MLP neurons of a small language model. Each row is named by its layer, matrix (gate and up: input weights) and neuron, and shows model dimensions 160-255. Each number is 128 + 24 x the weight over its row's rms, rounded and kept within 0 to 255. Numbers have three digits each. A neuron's up and down rows have the sign that makes its largest values positive.
Before each neuron's rows, "fires on" lists the tokens most often at its 100 highest values on Wikipedia text that the model never trained on.

fires on: "ing", "an ", "son ", "field ", "land "
L3.gate34:126129092122130165143109158117127128116185169148086124085150120116087079121138146132118124125156110137093101070083129157089154157136075129157108172168134164120073106147106056118122131140138156143146127153128189100122134148101129130105114135140121130162170105114124158095102153099093186147
L3.up34:123122148125125131133139161114111149138109139123119140106116122147117119130111078088117111107118155170102148116128163139142164132120100144164107116147118145115099143138103075112150086129126153093095129121091112076142125129150178160144147120140079116115145164111129183101126088136153129171

fires on: "uc", "- ", "| ", "Oc", "ures", "See "
L2.gate237:142109104110127095196113088124102134115162109120156135133088122155140119173149133142085118103149146119143094174162112140167089102124152149119099111153119110124140137087113108154159136104096137145151122074136149127117117122134147149121120103103150103152132150093155093186109135127122086131
L2.up237:124120146148130161150143113110102151114110185119135137143132144096104149095114163125118134130145156154153102141112162120097110099090127134107080160095055139149135147149142131114087127173145126155155124133114123126091147072138122134147107169133134140137166154159128096155085157083153153100

fires on: ", ", "3", "year", "but ", "0", "However"
L9.gate261:188145175140140077138126123135096146142103135089115118106132136145105119121133118081145169088138137096099150137122108129157139106150100108145101145112095146132102123129101120141153107094120110146177130167128128148146128138148102163156085128138177127097147136135108145147135145114173132159
L9.up261:127135122133158093121140180123115123134144118155154122116116110110106126140171116139151143136145131121131160112157139088145119128127121119104139146158137133171084178125096111130145131091092102125073101130115138135132126149122097139078078084123131145129115103135120146202101121106091072166

fires on: "ing ", "–", "s ", "ering ", "ving "
L2.gate11:136120127123119112151152134104095106143088132069141131124089142123080125088109112116139126134168128147111074093176115166109106124091146079070122131149091122134128176151124115143112104132128136137110099118133098105119114120112158120162133090117139121113131158113100110129074160165144182125
L2.up11:122134146060109087169122135118151142147094116126157111093135147134158129141117128091147097165172103142135114170152098129181089114141131105126111123119105103166166130149119093097145136145116131124137119111106149106147146136146143127110147104128158094105109146104158129133134120150149127130

fires on: "z", "vis", "reas", "em", "as", "time"
L8.gate129:121111120078088143128114128134114089141163119123159166154120094122137184123121091145113117115157084107136143143079129050108095127107156118104157172126172118107126129135162102118126112109168145116120123180134114119125150107118118124109156172145156076139130105102126140100128096151124151154
L8.up129:103123134124123167125159109176131103162132114147152167124097138081122115184133154104126116113142134122138131133081113154102175159096136121088140127125121153101134155114144111125133129121133089127125079140148084113126151082165141149135152149162134115189129121138137078123126112119143149149

fires on: "\n", "===", "==", "=", "\n  ", "os"
L5.gate27:144118111133127127128103159126160129135129086106134126153122080116144169179159112134118098166111132140108084145154138118156161157098145136150113107160111100110139081117133116157113103123150144167170137126060124152120133151109127116159103176114116127144153068080122160148111110161131100139
L5.up27:101124113114157128179073167152138137112093132131149167125131097146178122130102093089127136196136110139155108097139177128142143154138132113137165106158113054104146114142115098090135089146167125119105165137090169135154154144116120112112114093081175107124157167127152101151139115139072102119

fires on: "st", "r", "c", "l", "Br", "St"
L9.gate231:107149138151151104146156142108146110137118128124127118144110165092130121156138088094130133098145119162116159151154090131117083130103129122115095128114103118138114154170140155136109094118097104132112110111167130148134133162109153101078092147106150117120096126183135108092136121136111144115
L9.up231:081105156178127149129121125111093130134121135124134130137138132118108132146104117154140167122116106148116098110098090135155089152145097172133134134130128105121128136127117131099159116124117139119132124138112108142130162163160148142107139086126120136109125095111166166132181117170126108131

fires on: "aw", "ly", "ew", "stre", "ock", "b"
L3.gate49:149142112141136122134139157164138094133144157085159103128126111128134130116151140134128090121101116144129092094138111117101095092083134126098132145151147189156147164116130150178130119123135128132111066120116121095090124117098095152178122162103130135127147139126133068159133166106138164106
L3.up49:131110097120155133133185140117150086111105149135099107116096181089150201113119094095106116101086135135126118108142096131113153125136118118152107105153126103113104067143137128120098168129129108092141110136156142120131130138150124103130124099137133109154135109146103135177157091166083122148

fires on: "S", "s", "si"
L9.gate484:125100115123158098105154132107145101139100135145145127105122129136065117156099132140119119087175135146163139084115137125128115161130179085159131132108099134113169088137125124075078139102147138133130116118132113074124152130131158112105159151128133136102126123117132095141086137158142132139
L9.up484:147125143132167114137106161086162142179112142166157130104112139117138153134180135159083108138131107145155191128118138095118146115157111143157145151089093113138107113148136068164102146097108146142169132101137144117111132130147105141098128125112141108147119128115133201148123131138130113185

fires on: "Cl", "Cor", "cor", "For", "Posi", "Comp"
L2.gate171:114132123116105109131157139096080100155152114102141146137176134157133122076145074124143087125135136157114128130152167154108127101163112136148110130152171158140107088122131106122126154117116119163128157103101130134136143118135155129164082175155122129143129115095161152118144200123103105113
L2.up171:197165131145179151136124144158142123136116143144141105158146110151166101140094127138104105118095134183124110128140107112145117160163148098115125070135149133112149139140142086140117090094094112124155098140140160125135122180145150124119104105157143107094139091112139110139130107174123134179

fires on: "\n\n", "ran", "all", "+", "ill", "pos"
L3.gate429:133164137110142102084175140179118115151192124087125105116139100097093111170084140138156134126090092116139129106159120136117100119124113090086118102103110136144163157101096152103122117160124127156118154140150174101119120141191146163133137160149126095122129113132094104163118163107165109137
L3.up429:114149181126139136111113097167125084129091149116148132140160140158089075125096150133114126132118098081089140153153135136136151104097088076151090143122111126132126179098122112150099136114117098138128131171137144161118152152088130120136118113110114104126143123084107128099133166095158168150

fires on: "vi", "ali", "since ", "Li", "ai", "ished "
L2.gate179:129135161082138111161129084120097140127162184136181124104108160134132155148128110115130139111131168143142142080145142159138127140149132144088152095164112144127127159090117121120117138113092107111129097160118147150170120130169126100136155111069141127137151123107163094139124137165133134132
L2.up179:103133170097152086137133072113126145088149164149153120117081137131147134133168132119117121107155131138136132094127139088129142144150130138085121103126138126140124151131125113062135150118094087109141083158117159182169115112161083137133167092090156118140139125137166139118149170176160171146

fires on: "\n\n", "non"
L5.gate348:126185167098113098081068143127170126142144142116114151097162101129103141152129092140124132087098104112109163118111130107151136111124086149113109103084107115142132117148141099146141098148093174147127135162174113169155136117171127106140101141141111136120139114155101144131140164133139138163
L5.up348:123126097137110141130115096155082119100095146136133107142107120148116049112088133158126161095128146123186084133153125195141140110063130119120106120116133139139109149129135167101111123156173092160135130136171126126080165146130095131141106137090155155101146130165142101143156093133142133127

fires on: "H", "h", "des", "St", "st"
L9.gate286:120156145130149116152133153090128100125083139120154149145135109089146122156171125127108156148144093124122112166111115099153138109168115153161114102108123121110068136153124123175130117115165138140096110142148123127123089138140140122107078104147122123143115126129123129103132115143156163112
L9.up286:105103136139097111137069107134140174165115141119175147100104099123086138158157107118122160162120125166168137140104155111155131142141125101131145136104081111129098092137135150136125076117137176181131119168111136159146112135179106114122144139173099120111139107072122139114156149164153157208

fires on: "is ", "S", "u", "ra", "al"
L8.gate213:115113119162157142136130112149116133197084144104199124082095142123104154128124099161136156133156132142173175131145160135153136138124084104156115175135139096127149148156125084121143078116154166087143139125119107104119118092136094087170113128129107144129105103134118125130113095148138115137
L8.up213:136062137114173136127143121117132132154156150173161108126109111104118191101147129136162108136145109151148161110127136099104169121144131145120109185131089127129154171122137141133173117112151141117162135124105141126133152129124086089124128108180150136128104174126086131122110099115103118120

fires on: "'", "–"
L8.gate195:121130140132153153129160123110122120098105150119151068122102132154138118112137175141139070117171132154101098140135150198147154122122123156150146115147133113125073115156128118108113146155164114147116123144132144122157134149141135097120121156110116177082125094154121076146155095158117113152
L8.up195:125153172140135115126147075108104136106138133160108128094128149114157113117131127166170089129102122132129092147170097138101120069174146144127143146143103125131086106120108104098137129156103150096138125101134127171151098120120133070114131177096123128120131109146109136104159104139123159116

fires on: "row", "sh", "ick", "ley", "ood"
L2.gate66:134118086089102108115126150167078124119126147114135125118119145085117184147190136156151134070081152131118141113136054110125106100117120128140127185139123131132087144108119130152112135100150118132155126137160127119080121130151129139141127125122142092174119114126147090156128087127165086101
L2.up66:141110109103086119108132161129128154095109134118096156124097111099139109119103142151134119092098145139111147135153069066107133066152096106165131142126125135149100133137127134131128157114131122113142082119174128101099103144127115108142140145139148116153105117129199102162140114123140088087

fires on: "mar", "ust", "f ", "v"
L3.gate126:153096170144116129167148080103117176142131149145117124160111168125147138148126184090129151079122129085096141103104076180166140103125133118110128143102159114136105135126176084136131125071107111092133150144164146139131096082141111166140091174137159154132118142133115119118111107123131119137
L3.up126:136124081104103107152137148126122152120109129136133126138160147100124163136129144139114137163152088150080154137101150167188141115156124114087162111147104153141145125087097150127119158132108127096108137077106135142137115099119135126122121113140144072098128119097128096131131141132117142154

fires on: "'", "Time "
L9.gate180:109113131127137153102145139081120147156102187094123113092126106146127143149123121138172093097125168136111127108111127121197170124122136083097144095167133136155105118115138152116134142142134113147089131140164099162117094155124182112135130139107091124098111123150115120123128123116116115128
L9.up180:104140113190105132154101110145175121130096131194150122102112113157156113136153135113153145172073158169107040180106135129119138104117156133106138124090094122150129103094146186097132104111107157160138104145156158112151113165131177091114152120140155136108128114137122102156104118144127144147

fires on: ", ", "by ", "after "
L8.gate196:091143144108160110130145114147137142150112123171106098136136128161134088161150143141161092167100096118111103092166141067112111099156105159160142144110104095162096153122116148128134116110132088109171107091153152103098162162127116151139119115123199143111097159121095165115167115114111119152
L8.up196:150138154137133165111167151133115092136146133116116126130175102141140128132129120123152119109111136121116164123158135104145136085140089154151137124126119164132123125151101150121173090128138152083135131100143126146139115099145115085119086146158173124112150102128079146176102102102135073162

fires on: "r", "to ", "ts ", "ment", ", ", "ors"
L5.gate502:092151126141157088125100138113119105151111088153122121124108107133109130148170123117111091124158124113129134106125156128057113149113110093136101123152171120126104105148111122096106110137124111119154097128152116170108117138130137175097100148118074080108086081107109119122123094110170133122
L5.up502:158155132154112100133119130105135082139144108094150134078108122088113135106109153140134116132158145105089148096078109165066127155108110101117138137134159174136114086107158138147148134141107146106123128153147105151162110147126103153119093111102109111159086121142123091101160138104140124138

fires on: "ti", "er ", "ies", "ver", "ub"
L3.gate159:151086099124099126118142110127142088138084099140115101138139111146166133155127118118108114135142126116104145149093121107072055131109120128144138120134134108126139084116137127109117112171151145164173112136115115132099128169113097142160154128134140155119160129133092135138137120099185104124
L3.up159:119149154143125114150113137078139124139111130140151113107127128093156137139125111095097166143125112108069147120133106138125047159129138090129143118161091141104133106158128117167110129145115128121172149101145136110087152131100146152118150153125148158173153145137149113142108157136120106142

fires on: "S", "av", "p", "ar", "sol", "s"
L8.gate203:113140117118152090107113143080147116103136114091098144121106156098098128105109136102133092143128087142135130133110116122125103103066128152129132116131135079115142120100126130113136134117115158110104104085136154118138180146131146101141135125149099157137081106120120121108131127153132086130
L8.up203:126118107152159108168148163113121144154102162145122148146107124101112177135156145073115127148121098149150133149152126125085099111117145180179134148125125097105113130140157158158105088141141175137156151147105172102183111143122116137132122081138176178117070133098152126129164106124149136111

fires on: "at", "st", "ul", "an", "est", "ens"
L8.gate95:132154113118094122122116118145093138158124156117105099104155146142098121117118129137146124111136095124145127148086140173151134139138092148070148157147103094179136165133105107123140077135118139119154140148121115106133103144121070118158095152111137176141089130101121133145137149154154136100
L8.up95:134163176140165112104123097120137124078150107142103141098104133117155099133102161120117141149131091098132156156113132128132169094089097111080149138150093111152152125118128142139135115111107134143131182162185117156121140126121147161088141111116101166134106093177151127097176083106119167129

fires on: "he ", "al", "on ", "ar", "aw "
L3.gate298:107139134131175131140111113117152103143129149145104157105103097152170092138130113134080139087112073127173145119142118148090137158120125119143118120126130154126117165134125145095103120132110109066107111110146154119105088118123165146125133147096118134141128150077109165107122125142081145162
L3.up298:143138116165103144144128132132135081126133146090110113086175119089097157134140094129117166104123139090129126128136130113132184129131114103157161144138138160105095132108118103173098107100164145112144120169112102161098129116092139160149142134128134119110103135174100177075088157158124127146

fires on: ", "
L9.gate88:127143118114126136161124155164122163150136181133185107104101118116134116118163166121174108144105151134106110100137162100143135106152124120165151127151116093123120131131146160110117160109061128120142119097170167177171132165138133133085144117149182115139133137132155148114165104120124125125
L9.up88:123111104126101148145135150163141149133128145170164115112157134127117111117146132146108080141095154099157121116126181118121156101150100143155126098129132095102112150115151156122157144104142110082091158123134136141162131143146125120158084123178173111134139119100164144111119118112173112143

fires on: "|", "in", "an", "in ", "un", "on"
L8.gate415:085138143107158148135134129149130144152125138149118134130141158164119092155125055109138082129150076135162125108110143113086177146108126129130133094142182112150158131143112136147127147131105177131089118136124152157142114119107099094156184107113143157123130166122123155094068114120139143130
L8.up415:137140158121133162092147175158152120211124169184124132117113137139130141119145166124148157120156086148103132129107163107096119125134114127145141144131115135139092169134095135105116165114087116132148135144072127101140125146114091163144109116086067125097156110119169125181100119117114148131

fires on: "des", "Res", "Des", "res", "League "
L3.gate125:119132170128152150165143139089140164124123140112125171118134115151147142120138104116137107141094160113149170067120162101164123132113114136108079113140107111131128140181126114160089103119110120119131116109136128153162112144144137161162093118166144087157144106140069102118084129151138140138
L3.up125:140139142082145128092117175117140130115107155074116142154138134159142168126153102074137135124130160119154111146073139099132119143152081133160151177148079138146098076137153124120102126142095165175130076113156106150144117134145107121114078099106127122137132110119117133158127176132117114133

fires on: "tr", "Tr", "stri"
L3.gate175:127124137147141139169149140156171137132174164132144113082127115139099137149126096155120110165167148128152101105126116139168141136093159084119153104162131126119063126156119120098140137103123121109129134093146110152164102129134095149191153094106095148123133143143163104117116107153069137115
L3.up175:188131081130141152145080087114149158150115064129138130171123118118114148132119130122108108099100066118120110146121137145130066096183150129155139141127107141104139120114120174128093151146062102109148125108130158155131133132116164118083110167172137138147142153136152111118143110145151143153

fires on: ". ", "|"
L2.gate350:162129161130174113121129103160150119116176138129102106156153132148119147092114125124103139120131144126103181115149172113157173138153064147135126104143137149119103118137120112123150133154118142054137117108115082132131099115144119141177137157145091130116198159160132111176103092142090132169
L2.up350:119168156128109095133155152126107085079139194153128114055124101173140097148126146135139093095123106117163133164105131141098133158135093134173110106108091128105140114127124140144158117138143160114152146161157149129124122159103101128139160119130151125156138085158130108122141129120096175131

fires on: "vi", "ai", "Soci", "ari", "Liber", "prot"
L2.gate77:131088174108139091119185078133156110116147114087134138153153158134133173119139127155111097145122154137124128063116130100118118119083132132125186117152112114115100159156149130140113122143131110095076069153113138123110175124135104121152141129081150163131160127119112124174200130106171153099
L2.up77:155103135113147136154149121121154134176130136124116123113106128152128136118158124129164130112122109134144104096077164075138129101097085105161194080122095108154145134146132121139146133108144123140122142139155124146105066136127128131137162137111120138151152123130134121138187142133153163094

fires on: "s ", "f ", "es ", "f", "e", "il"
L5.gate47:123148084070128148135142138163108141133131082134129111150099107128132126115107143165159105132145154110107144119158099110153152101122092123124155167101161154146098131146168081132161124151148131142101153117096118110088157149156103106120176107130151121135175122118131168093120163102139129054
L5.up47:146164094158161143139131174130175146162150101121133118137100087128137140117113190117087150102116129118121130155156090082093154131112159109115162100105152159108177133119137137166089116090137153121092095139137093109128137132136160145111145125106105113137139124108119150091169166147142123116

fires on: "is ", "in ", "on ", "at ", "as "
L2.gate56:084150166137104098145145152085155107117101116117149123112110141118094117146075140156128149142136136127140144122156131122103105166098167147159095157091172173135130194136124124092112139137095118140066159114152128137130112170134118143160134080101110128120130126143128142127077129115141100108
L2.up56:088144134128128136110122125067124097106122140126112165139146140102131126124091115169139103136087131077157131138152107139097073135131131164158143153102121128137149137095144135069173163153121152112118116112133124100133152168198109125136120118126139105115100088140124078130155148127146108129

fires on: "Ph", "met", "Met", "played ", "Mat", "line"
L2.gate280:133082084129114129115133168107105121143122143139154123089160080131123117123101097122162155125145116117131107148094122154106114079132183115077114128104112078137125138132119142118122116126128121141126149078145104133178146133130143123130150133099143132124107159131135135141143108109130139139
L2.up280:153112124111109127152128136091103149112093131117129135109069118108099179126136175144147138124143102116113121103100130166103108127113135131111162121156134128175191126131110135126172099106128106085087090120088108143136142112160147066104131145118129120152100143113112131148144120107139114104

fires on: "his ", "s ", "her ", "and ", "us", "col"
L9.gate438:147147106109107160154103165157155147163128122117090106142129110131130107156115115140095143142156076142101128118146091155137125141090115136089142125108146109132107137145116129114129172130098134124101103156120126123141158136115145166139137126105142058156108137120139113143152164130155111074
L9.up438:101148100115130111116137153154112141140153122116116098176114156117123098115133080173139153171156105131138111113124115134154107108121102138102114129137142128172097113111143162092202112141115126107159088111133145123130171153145092133128118135134075129164132134103167092146173161139088130121

fires on: "===", "==", "====", "|"
L8.gate63:178151136080149110125095161115151108121120138141133112121152126137107096136116161140133138140143121137091097139113112105149101142111125162159136118146071122141115124137146143126096130118116117152135162164127125128133120127126086136201148103132101104201142119152145111126119130167147119111
L8.up63:099146137122140169124144145129140106129145118169137114136126136140173171127111144130189112143113147179113154133131121151146158138119090151139164103127103084160142173134116096113120098131165137107112121132138151133134141134152095110103126126151135161124146145169169115138143097114078126140

fires on: "tr", "leg", "int", "ext", "port"
L5.gate104:148123118174137126175133108148112167122087126106104100159117082132114102123167119125109107119160141125114109090091117134118167145104140149105154140115114096066128144124159112182126126148079084104100136095105112146133103145125131157111110103158116162146096159131119142096110135142100129102
L5.up104:090118079113143132127095101118144118172127140165093151126123073142120109185102108145081118134104121131160120162141135143131124117122140153161116146098149117084110144129134117106099137139115140141151132113153122103117076160095147189131143080160137132146117142128186094119096128150124123120

fires on: "comm", "–", "Website"
L3.gate82:117124109103139103144121119106156171096083105127130141104150131127168138072143123125123094113134121162114136136127151147140104129165114116124116132141106124174104079127129128069140127154119145086160096105152121089099144132114174127104109130137114116163101134088102156159149143191137140157
L3.up82:175115104060133088117142123130142125099078122097120164111144098110176139093113131107129155123117084108136146117181121175152128120119139121144109182157112110172127075144128117091158134128100091129139116064124149089104148107133136149128124093177106087158102106080133179140185159108111141140

fires on: "X", "199", "198", "197", "y", "195"
L8.gate471:119133160126132147116122177086115115123126109130133126115130134130107154102116079134118122140145120120118107056132132102109137155124096145149100117142099132109115169116145106141062082131144150122101117170146165127146140140160117133127162108132138117113106112129132104153130145132102165118
L8.up471:123167135157093117141144126152103153144137141148118133171155151112148180123113101155150136116148100155069145128153127153111078138088101125120115123125190088115116118138122126135113140132136137121098145130097104135140132113113144123123091124115078147111153157132140102128120127142128138137

fires on: "ors", "ing", "o", "Country", "ati", "e"
L5.gate141:131165140157146166159101157146113119108145099089119176142148095144158122154100152146182156117150126117147143129135158149114129142113141125150156183110139122116145145192154093134086142111135131132086104091121109169130152130131152119133163142116128143121118106102144113135108154141115136090
L5.up141:146118093150118083139131153186128100119135116100107132126135141085150080114139134195103124126144112125090133112128162139114135120139145093147123155117125119169104146133118095128126170165154112129113111155179121114134114105148112103147092116128131134146114143104107135108100124118159100108

fires on: "his ", "m", "B", "es", "His ", "1 "
L9.gate242:151150114122075075134166138140102114132104142092112129139118185132122142134130153119136127136160151137111156088103066138134160160197146162139094112121126124119110139175083112116106114122117133126124134105128107099117146127134135147106141102111156107132109101083112125113079137106139091149
L9.up242:136137166173119137120119152091121112171143171136070153104134100100134149109151162126123128146099139096126148073090093069128159167145127145126085133118128117127163155146116126136144142092114133111093112140107095120144157125136138080135090120132142179182130122134132113130099151128159124138

fires on: "(", "/ ", "- "
L8.gate163:146122077168118130142126125142120154164070128130105107115135114135114093125135149104148137119177120114129107097117117163154189111152109147107122153116131143161112124140126125085115114135105153085155139112157070090126113154076126119138135173139160096111123153151082151109144086166131123110
L8.up163:118130092176149122139134135189164145128152112135168097133148163163105120176132144153113099151139097119121165143141120114102151130099109115149143078159141082104138147162150134107172185117139090128139113123086154134110151114091094161076157084128109135133193097097168113092136148137103127122

fires on: "fl", "min", "ot", "dec", "ay", "\n\n"
L2.gate108:127103122072106092157099139066118096140115128127123141150101122114073124062124124157159135118137104133146136147130136125152119126152114114106117073121141172128129126140126120140131127156151117139111156131148115163125120145145126121111164088138118082114131080140124122126132159131122128135
L2.up108:133103119079107132171115120112105118154129126126122123134112113113081103061137085111139137126139114127158146143152107154166094112114140133071117148124131144147168116135116114145125157154123170196146187153162116111117130143100150111154144144112140078132163103134109119141163135116150108138

fires on: "comm", "ill", "only ", "build", "inn", "prom"
L3.gate239:157164133109087170084162091130127140157109124102111130111117103104137124114107133141139146132110128139081139156168175117106077160159112131101108106139164110086115100129129137167109113130122119127157162116115155086114122180121127149129076132153178138166136163111080159142116138168140112134
L3.up239:124145135097135146106105150163147145113104131109146127157095084158147132114105104130089156100112145173137165081134139151130155111127170136085126166143099110128109112169136167089138148150124177135097123088126128152140153137091092144117111145166132113173139157103154114121124137103108140117

fires on: "enc", "comm", "equ", "aid ", "ag", "con"
L3.gate31:141094106118124142137101132076080118160125085070089132113151149169148162143166122158128137164105100108120132121146165125189118165151141115127108112133114114113138122114164146147151116149064171173162145140156081145142134145138160143142111081118133135133149085073096170140138148123143153159
L3.up31:130078131132097148060126129169138116154109062107164154126122144129184120166078158111118145113164115129075113126166190109138161140135139104141144174113130115148136112112133120119125108126136117122151111081149093122139173130076118122113140114145126125133124144150134129121153131153086122090

fires on: "he ", "He ", "ay ", "lev", "it ", "\n\n"
L3.gate184:144121126166156161122124114144141116136092108171130092139162153141116135149132164121142120115101109172152157139160100131178112151131092161117115093150117132120172145101121178091086131125107121073143163128141157101146114130134135143137124114107134149111145135141124133151086158126152139141
L3.up184:163138123111080101109163114200138081148157121166137133138163177092110088117129102151121150115156132136134144154165163121112147090112119106130095129141138097116099139152132129128109146071129171102141116101142190117153126119082149138160136164135153133146128138129125134178105101120118125093

fires on: ". ", "ed", "on ", "$", "family ", "ot"
L5.gate334:160082137138106159181114133087136110110148193115169132111123107113118114147106096142153096110148147121151125121166146151150151176095134130122146113176156132091122139136116139123121158163133140110077088099117086149080133132135094149136129124110142120129160088136123089163127114128082110079
L5.up334:136112100167133144098167145108122141118147147117181123109161126132135134115145100131113081159175166112117162124103140100124130132143097100124154092094103137107122097125126163107125133142171149114117132145114080137099133111134127148147125133105056116161154139152138089154071158128093159074

fires on: "ar", "An", "an", "al", "in", "D"
L9.gate228:132173150158078134129164129132155077150115116092128137129094134148137118136117120108109136129149119129131190111135189170093188147084137158124122133127168162143153151147093142066103167182116090118157106107130134132110092136141104130147134139144112129139134115111139120156139168145082145154
L9.up228:125105126168099163141132093174142097145078122142101113109124142143140170146173133105143131141139099114152180144108128125112158131150152114151156130140103129110136133129120120133156122176127147156099108159108200108149143159127124157166111123093082113127118105118152138140137117146119110153

fires on: ", "
L3.gate114:131082107085138083110072161159167084157101124131116144148131118140105125119152112075114161101104093150152144075113115134115126141114130150119130148111148182140137136118132090107140088148117114120151134120135124120121126166098117130102117155140137111133099142140168119131095136148146099110
L3.up114:122139136106127127132093151183191098121113088100126137122158133154116133120190097110134127088122095082099115106108111114118095172113154118120153136179142173152098096119134088103145116124121116168165084124132104147115120156085146139074126138119151136118128105183141082129123162134109137151

fires on: "ac", "|", "L", "ex"
L9.gate36:116096120145116130081095123142090156149171149157114156122127127145132115145088119127169122153159116061096195138128097134158154135145160134134143111089133140127104087153113149118132107098106131138137114122150117144122147144177140120124138115123120099139169122103109143115121142161098101157
L9.up36:112086146122126120141133113102091150089138157129114141114148118148176103128131127133141117146131092067083127119134096114137124150146140138170172094098113113146127106108097125117108101096166136152148150120106092143176155164174128107158154114136141097122143107172139110093145148170106144115

fires on: "el", "in ", "at ", "the", "h"
L2.gate1:120106124137150092123125103103115125133153155163141161158113121093157132130104125099131157139091152173125115134146126132141150141123147151144125105120157133176142149085121119106144170117106112132144120092146145150168192139156132143171164109163158131110136142122100093147128147106137064124
L2.up1:145083160111154114094134152107105136135123140140128152145143186107155173141113138126147175126070163157118131122124134114108135138120178190161113124135135157115087150086101153136142144117118140122100133089131128141167151151142138113145122127120155172137119138134099123117107131093140076121

fires on: "Con", "usin", "Tran", "Comp"
L2.gate390:166143104104140120134139120148115108121151148138113124135094109156148121114086119115116121123098190168113163149143142122130127134104137084122134129112144096122131129120130120137109162124068167120115145157139146091200048143143101125150124145109095112127147118118139105089123122148094117119
L2.up390:148126104079156114134136104135114074111161136093128170104126096171184143093119134111149141143097144156117133137112140132136146116135137078122141174121120135117125129104111118112127144098086149111105173123101125086190106106110111149122104131100105115119149117117130123104135095115128143112

fires on: "ing", "l", "ie"
L5.gate260:106156134114077141138105153118104104080113112157105131144151114091148130130204135163180142149112099116121137136129102150101148112135157109130123129133108154130079112102141093108097141133095132120125133105130124127160135141145144092116090102149101130120117130145123108138159167117125129094
L5.up260:103088090106125134136087103148117127124154086090087090113116158082112133118124148127133118116149089123073095155131087115137150113142113077156130156092121102177107114132162107121130108115173143149132115145103127109130176105134134122133113093125104102131120125095143124127140142144104119066

fires on: "-", "de ", "New ", "| ", "–", ", "
L9.gate462:105139171138173141081102135113147096130131162115095107127165072143110107132143135115132148113128112078166119117134149159120133114117088122134134124140122112141073163169109093132107106152150131130155136144083148073119101169135086124126151124068100162113097145121104102189152111139099138134
L9.up462:131094148125093154158096153137149126130148163140133104128100148124116141124134121150137123115143154115096081159134113134126132158081131140123121115109105105126126116137147137144132154153107141139150155130145118104113155122155103129107116141093124126106177152126136078152130155099093095134

fires on: "reas", "years", "time", "season", "resp", "wh"
L2.gate214:133123172149139109119151145153110137143147142114133115138136134165128155104143126117124135133131126146121126128092166148153118160116147099150168176137126129139097112132142141159111119114129129081107139177140115168149112089097122182137139169143172119132179141153143110140102109135146125123
L2.up214:102089114188138130169150111140118166143120110110125116160124139111122126102128154141126171170101165129171151180079156148068147115121097105109133134123119145129136095134084143130110131155122139116092120126135119120111141155130112118066168166159144127133102143144126120102123098079141175138

fires on: "offic", "sec", "Sec", "part ", "Oh", "Personal "
L3.gate106:132122077112127138111134117122112126140108130092132156095120117137102145126157128115160145126138152103134125137121094167141111147145134152122146136118122127193165130153111114165154151117177119113121168095129143087131153104103129125158123116124136109162154119118134136140143106113085126148
L3.up106:172124120120139101094143123153107141103091111106141154141129125138129137092126110123157147156144127103169124172157142164121153139165110087117142138130130110165143126180143130137156147096169126131125162138152162110080154134127143115141095112133142135111135127128157171172123074081116121164

fires on: "on", "year", "te", "o", "pre", "f"
L5.gate424:116151150119106084131153108139145157133105123108119122153098142151130103115135123137150159127123098110113143152133123130180174116152145163142148111179130119117107110156121149167144112112106149150139140181105121142141127058088144151134109115164141147148154160116131141140134116113130094167
L5.up424:113160109113147102165088110128177129133095123164111142136114144128161133111131125145150159165105092157140126146134130121119087155130150093112132093112088115099147089100116131123103135157110102108135104134100125113146110108075186126129146105144127132137093170131142148103133157145133086158